Weights of a small GPT-style language model, trained from scratch on English Wikipedia.
Size: 14 layers, width 256, 4 heads of 64, vocabulary 8192, 15.4M parameters.
Architecture: no biases in attention or MLP, untied embeddings, capped logits.
Training: a variant of Muon for these matrices, 201M tokens, 12281 steps.
MLP neurons of a small language model. Each row is named by its layer, matrix (gate and up: input weights) and neuron, and shows model dimensions 144-239. Each number is 128 + 32 x the weight over its row's rms, rounded and kept within 0 to 255. Numbers have three digits each. A neuron's up and down rows have the sign that makes its largest values positive.
Before each neuron's rows, "fires on" lists the tokens most often at its 100 highest values on Wikipedia text that the model never trained on; "fires after" lists the tokens most often just before its 100 highest values on Wikipedia text that the model never trained on.

fires on: "|"
fires after: "-", "\n"
L11.gate303:148123158113145134099133070108083115140082134098190145040142153143146131153187131148129124076090168106165078154152123139139096148114135168082171133111105166154108135115086201080130060159177165142120094133094197139162122103139100114145136114123134099106096139148121181113124111172140120194
L11.up303:112178152042146120095071122100107127107164166122161068123125175140147074127175125103135155127139149173129128184097140123130150075134123188157156171124164126144181167139052156095098105149094132148118161180153133102105099124127158132097135111144135098125103113093081090182158098167120182135

fires on: "=", " DF", " GK", " Pos", " Party"
fires after: "=", "\n\n", " |", "|", "\n"
L5.gate486:127134108159141124126154115059151114065152133161159205114113125102142124078079126077115157128158124070091120142169103147144141132120088107124120104116134090157096133143110164114151097095121080084150135191105159165117107179132127151155137172117123160177123099107124122110198121158150149124
L5.up486:167072125169080098120154093180145083130108127217127192133100104140112132155112180113130125169083153119100078179142112125133089137080131106103117136076196148132142176146065138112127130128104088131135162141109072112151145059157106144136121149109166127125080191182139146143141138138193165191

fires on: "=", ".", "\n", "\n\n", ",", "|"
fires after: "=", ".", "\n\n"
L9.gate4:197137154123131125138144125181133100131132061135119164201145102111172182115110069094075094044132077103118145109199120073150131118103075125093167152086134172090127150129152117130163122108125143128126174131149148079105098123096189162123144147184203156125168144110071126117113141138113135153
L9.up4:190172090077133143128130129131106179133118146055102109101143113133151136136107091143061160111186171070073134115169138084154096076089135125134149108182146142180125104100131095169100120154119113137148121115109102156120148133103134157177135099116115082065108147125117072133121110131181153090

fires on: " 3", " 6", " 5", " 4", " Z"
fires after: "|", " |", "="
L5.gate141:189133076086132182167158107185088130094133174151120169127158102136076149162102131112126155106160101127143139084122131090114145133155066125142098107116111157153106166106117165101131094139132108133125149130140059126101103110114196140135138156125143143156169063130126085057082183073137194072
L5.up141:107110164125165140135067167140182145107121152142173103078137116117142112148103069154066137164088122182150127144113131109115107080120157098120167203102117149140129062146129217114085154121197112136141159107105121100179157150073122161125084112127129150174150126160098061137118076162098074143

fires on: "B", "G", "M", "S", "Se"
fires after: " (", "(", " \"", "\n", "="
L7.gate641:125167103109144148154140141144121116126099104121162139159106061132173173095151094180110101122176104173146120098147069129130103125104133135152110170156138138122123086080071186168129119088159077082193198120144130145169122097088184108042114128120109127125132143183080146091131081167072114159
L7.up641:158160110150138133157129045155092094173125125089121163133094179101136130103119117160124049095087187143086141104125169123130129089126170123117112093115144068110143152107099160142133135127126084179133105115133089139131125064114123091122107129164133140121120157119125104154105147073136165140

fires on: "|", "\n", " 2016"
fires after: "|", "\n", " |"
L4.gate630:135117116095140135090148104146108153124149139106184098087101135129171117098079144130113065114183160057150124155136139159102146104119116108153122065146073124121086108162111140119121088083119139154127195097098107129122079127128153167168167090134167115146091119127047168065132182088205143119
L4.up630:135065137103166120124160074118110149171183120125107104135143129140110117119075149133090159088098129076145083152102103062098196168141102118177147142087152131165055135094091123088139073182161125078120125125120115158111070163125125151175116142154155129152104114107120143129131145129145128107

fires on: "-", "\n\n", "°"
fires after: "\n", "-", " 5", " (", ")"
L2.gate660:134105125100166109133114110067105119091123152111119156096196142100136132134100156124080131159079129111100199114133210170131118062148124127097196100163130109143162134086109156168086062133126101125091111075135109113126080140132140143127068089106099097003107150117175173138094150157132111139
L2.up660:185174128110095150099140097107179124117116057185095115148110090191106145150097133103153138146189127160068119098136106098129101178149125122175069092112108112116169067155164076104149194129109137120116102094144150142097119115070109139149194126097142122143100107099141111158090098157091150125

fires on: "="
fires after: "="
L7.gate162:077121132106143087125144124144106116158143118155105176162116077138113098190125145162115143141093114162109126101087153154129117082124138125098096120142097151117133142113118165211164127141136170132145079146130135098081121164108113105196127108166108187163061068165137134138119100094113142125
L7.up162:164132138181090106148095068115193102154077145105114120137132097089091161180108130123048104125098118020065132143097091143156116089115143134125134139113095093157165086134091119106136145152070053092083152161095103183123135072161127091116132143169148118097080157145147132068124056083159194143

fires on: " 1", " 2", " 4", " 21", " 6"
fires after: " |", "|", ":"
L4.gate690:114200072090151157132122111144127148124095069082128117086165185124099161142117106125129112157142083094111135130097215126137065109182076129133070074071179101129148124126150120072133070125109127163100095110153086121126127183172091135145156165119141087124152093139138158141088122090127133134
L4.up690:165130152144070143107095131132078147122152120113119155144130100077179168116183111129111113122191150168139149110114112093093108142151102157128213085153187165114158170137058166153179142128133166136196097146090152104109149097130135119086147081122125139068139152096168115088129190151152143146

fires on: "="
fires after: "\n\n", "=", "\n"
L5.gate646:132120141070124126171082108134118063175089117113085119102140083126163123141113187123072112093154101097163085175150150061127162085108092108110106110185146182170142138146153093157087114164153193151124129088142148099108115126127168131160152128084180070130143153168106164169132127128137094142
L5.up646:113108104157098150136104076106116106098167156155138112139174150088134126141093150121097058168163093106118141156071112123166151139071121102067077098108121120214137081149139114090111093137138141133100102145183116129115144121139196115130202110209160085151153124127105150131156139110115173141

fires on: "B", "N", "P", "D", "H", "M"
fires after: " (", "\n", " \"", "\n\n", "-", "="
L5.gate156:121054099180103092102129094062106083104138144134130137155113145107100121115095163115029161135114203102156076138156170159132181094099139140134118124111167099155166155043112126113171076128144085168140126135113133102146127114136122176152100103112131116034119057113140108139078112086085071162
L5.up156:081219120135057160117126118120090187099135129070082115132138157144125122095132163114089105138072127121152127119141144106123106157130209206142127098111230123142152131032088108108160125138148092173162124167093137083136128092114132100060099173097104119132168130145064127106147162128104186121

fires on: "="
fires after: "="
L4.gate560:114089141163104131176047074121092055163139144106141122088048176097131121147089114154132111129074138156137071142122130196144130097144125115172115130169047103161135180150183140110087119122123109168071109128056120139103142131092054120116057108161101130161123173144141132066093102111109149194
L4.up560:100192133209146121152177072202142137196072115137123072141126153143097117129159130120181118097133131160153170138114092118118106129077126139127178146104118095047115118128093123137109118138125122073093147110119127113177187076097161103138081099128126157201142203145080137094079083112068115153

fires on: "="
fires after: "="
L9.gate130:107119122152131188078145047138075176150085071111164145118144082137150097116115103160210122141115138148201104090123122074175152151124138153142129184150160170103133065098147124136095119076134143068121128148131122138074168118172086087167040135057080133176115181170100168121133085120111111107
L9.up130:107125120115130153099117075124133117152128122122122115132103110098139099051150156085147134096110171162161066134114113047116101180087123103104219142147173113133132146131134144184169146115138057094151141128174124142104030090127183110126094172074107170169167145144153185129136169063166156056

fires on: " and", " was", "M", "G", "B", " with"
fires after: ",", " (", "\n", "\n\n", ".", " |"
L7.gate328:124133137117048159154165103104185152186149083146199083123091096188084168083108149150085065170140157109103097071114111121154092122119142189102081142127069127128092170105087087166142089093115079100189132115118113124191134106133189154133127102140109096158170104135066079107128164111079064124
L7.up328:115144118061134208094127141092059121142152185159147081094165155119154102069074086179147083110143150113123113162101123147106176160143129156151115201081176136118144165157191135109130133137138137128069135114134177114135172142143122171080179179111091137145131107199116168157129056123122161143

fires on: "=", " ="
fires after: "=", " =", "s", ")"
L4.gate669:102107135117119174146133095092149131144128134105164139058144136097068107132156099180135103133095110126135146108099178118130167105157176132102111127142111142109180147103094170113117112099151084133150116158110093124075193112083129106172077129182083181147117136168120111132140171159130097161
L4.up669:131153180156114143159145083114126192106097125098159116099122176153126148090189076185209154121132188141166179094152198073154151158155115097148119180156183125147125153077186131126129134100143172145138119138074120092159136141079167155089047126094098086174159189173164118109130141139128127169

fires on: "=", " 11"
fires after: "=", " |", "|"
L5.gate479:115112088156157109163136108210102079106111145097087203174111176119107167143075108171116112080129078106216164088165148148120147137181082195113128161060160138122147118047106167116164086129176124101117074129095113117147161135172147145170168158171106142153164110186130098076073087133128161157
L5.up479:042133151158119140096138134142146110121146142129071151147107128102091166103088109118173128127149143211159130100085167161135118057094122057139102125155075117098157212142116119126183116128105177207134180122112161073127165129118108177168068051144106154169110149145163126077139214119126151131

fires on: "S", "A", "F", "."
fires after: "\n\n", " (", "\n", "/", "="
L9.gate192:091122149127059046117044130121130117148125150064122150135078107127165170126144155141179119131164151212126126102174094116153121094142113110159158131118135148136158144078122095173148121097189098179104152120092149102121133067146141103050104152129167103116115130147113123067109097139140099125
L9.up192:138170157137100175144113149109152185116133134099126193132133184065128106140113093133160075114099120099100103123091146077149129101119204110124105108097154094127213107092151132124142102160190134109176105101116150103083111135134091135134123134151080120112171085135200138158148124188097099201

fires on: "-", "\n\n"
fires after: "\n", ")"
L5.gate620:166102105100151110152094184171114106124113082171100115163163121108176149162094134131079128122133135127112192088080120138138105100126139107125199084114148127097118110176102150122055087101130088131135062037124083134095080135152086184137121158126117080139140082085111101120120152204179149116
L5.up620:094163141134194181098100125178167114157202119118129105125146144119109160139117121132072115148150141120090157057128139075130095040130175097098127130115133099154066176159100151177132143095164041096137118145129175129080130145068133191140117090116125117146151085127115102074101148081090109172

fires on: "|"
fires after: "\n"
L4.gate492:164065120108134141137166138141110192166189129091209149132140113138140141118128132126058125137058157057107082161109176118151185149094052132134168080085096162159108170179127125106151144180179171113076163115124107102170112106100130196135132204124124109122089119109092146114113123167122135138
L4.up492:124089114135106100074036098133128147127098158135165080112139166112142092114148117130075127066116124090151122104132129143198172088070153054175138102117081063184099122136181139149167116154113111157110112102056115099132159161115093197128107106151185119182117099116089127081120086135145138111

fires on: " 4", " 2", " 6", " 5", " 8"
fires after: " |", "|", "\n"
L9.gate13:202092107096148172163152109149102128146126053132098152208097124138112135152119140128158108161130118143097106149090101111085155100117103147154086121109131112146150124146121144126072077101137140110126153164137140101112195134152133148137126130128155112099078103141105092140119198070162103101
L9.up13:157153085134114125069102138134101189085095102133172135153151160124170131083050130108157125184148064133150074102120088110170106125155096153140132077108087174195166154116115147136117146158136122140170107137122067156114172124136130181143091089093188140125150150095089110133137140175151149134

fires on: "="
fires after: "=", " =", " life", " career"
L2.gate529:103065140203142141183078100113105148152110151106166121158122171128114134124167059159178145110148118097180148113067171156154198141150143148137164168144080129079076111121110166104126195128226121171143169172108188125149157073107030130076046151130090122178100125165107099144077087107193104139
L2.up529:096133094149100200138115057114117120144107111156172122117046127158091133123136125149180119135116110142165162157086126132158136182103164138114141170104125203124115114151132195098126160130112132181139119179067100145145214140079129108140065140168159108191109138121157116182102072146115082156

fires on: "=", " |"
fires after: "\n\n", "=", "\n"
L11.gate626:180152111122117088170101191102122103138074117100113127098162126129161132169123144190160101127185158074124141073137140095100149164113137168124106063149156143107133145199122203089126104120116149132143109164155156100112115185147078094130080089156099186164131122184090135151152111119152092098
L11.up626:088136099080148121141115088109123137144103123133152140065116119163149115113111121116104114098090106104133186135106149165172118129152141123135116137195076214165202118092180145058161141166146208143145110171126097117061134152137158123077068165103172134163130138184145130118129118145126135087

fires on: ")", ",", " was", " is", "\n\n", " an"
fires after: ")", " =", " is", "-", " was", " ("
L5.gate17:136133111124143117090083127061107112143192155168112177088095025126113146095097141128149181153134142071186159075147131147144144142139078097156138126130110158100110149185112104169062091130120137153163142120168174125149163174133075156201170172065149138148135185120149150105134151092088069119
L5.up17:109150089182134127101023093099134159181118111144118132143067116145138124118110143157128182114203130146088149125158131113157106116127061109114155106117114139117127087128159151106101120107128083180109133111136155111127148101118080138133124099067136113144110121151203146122143115078073152116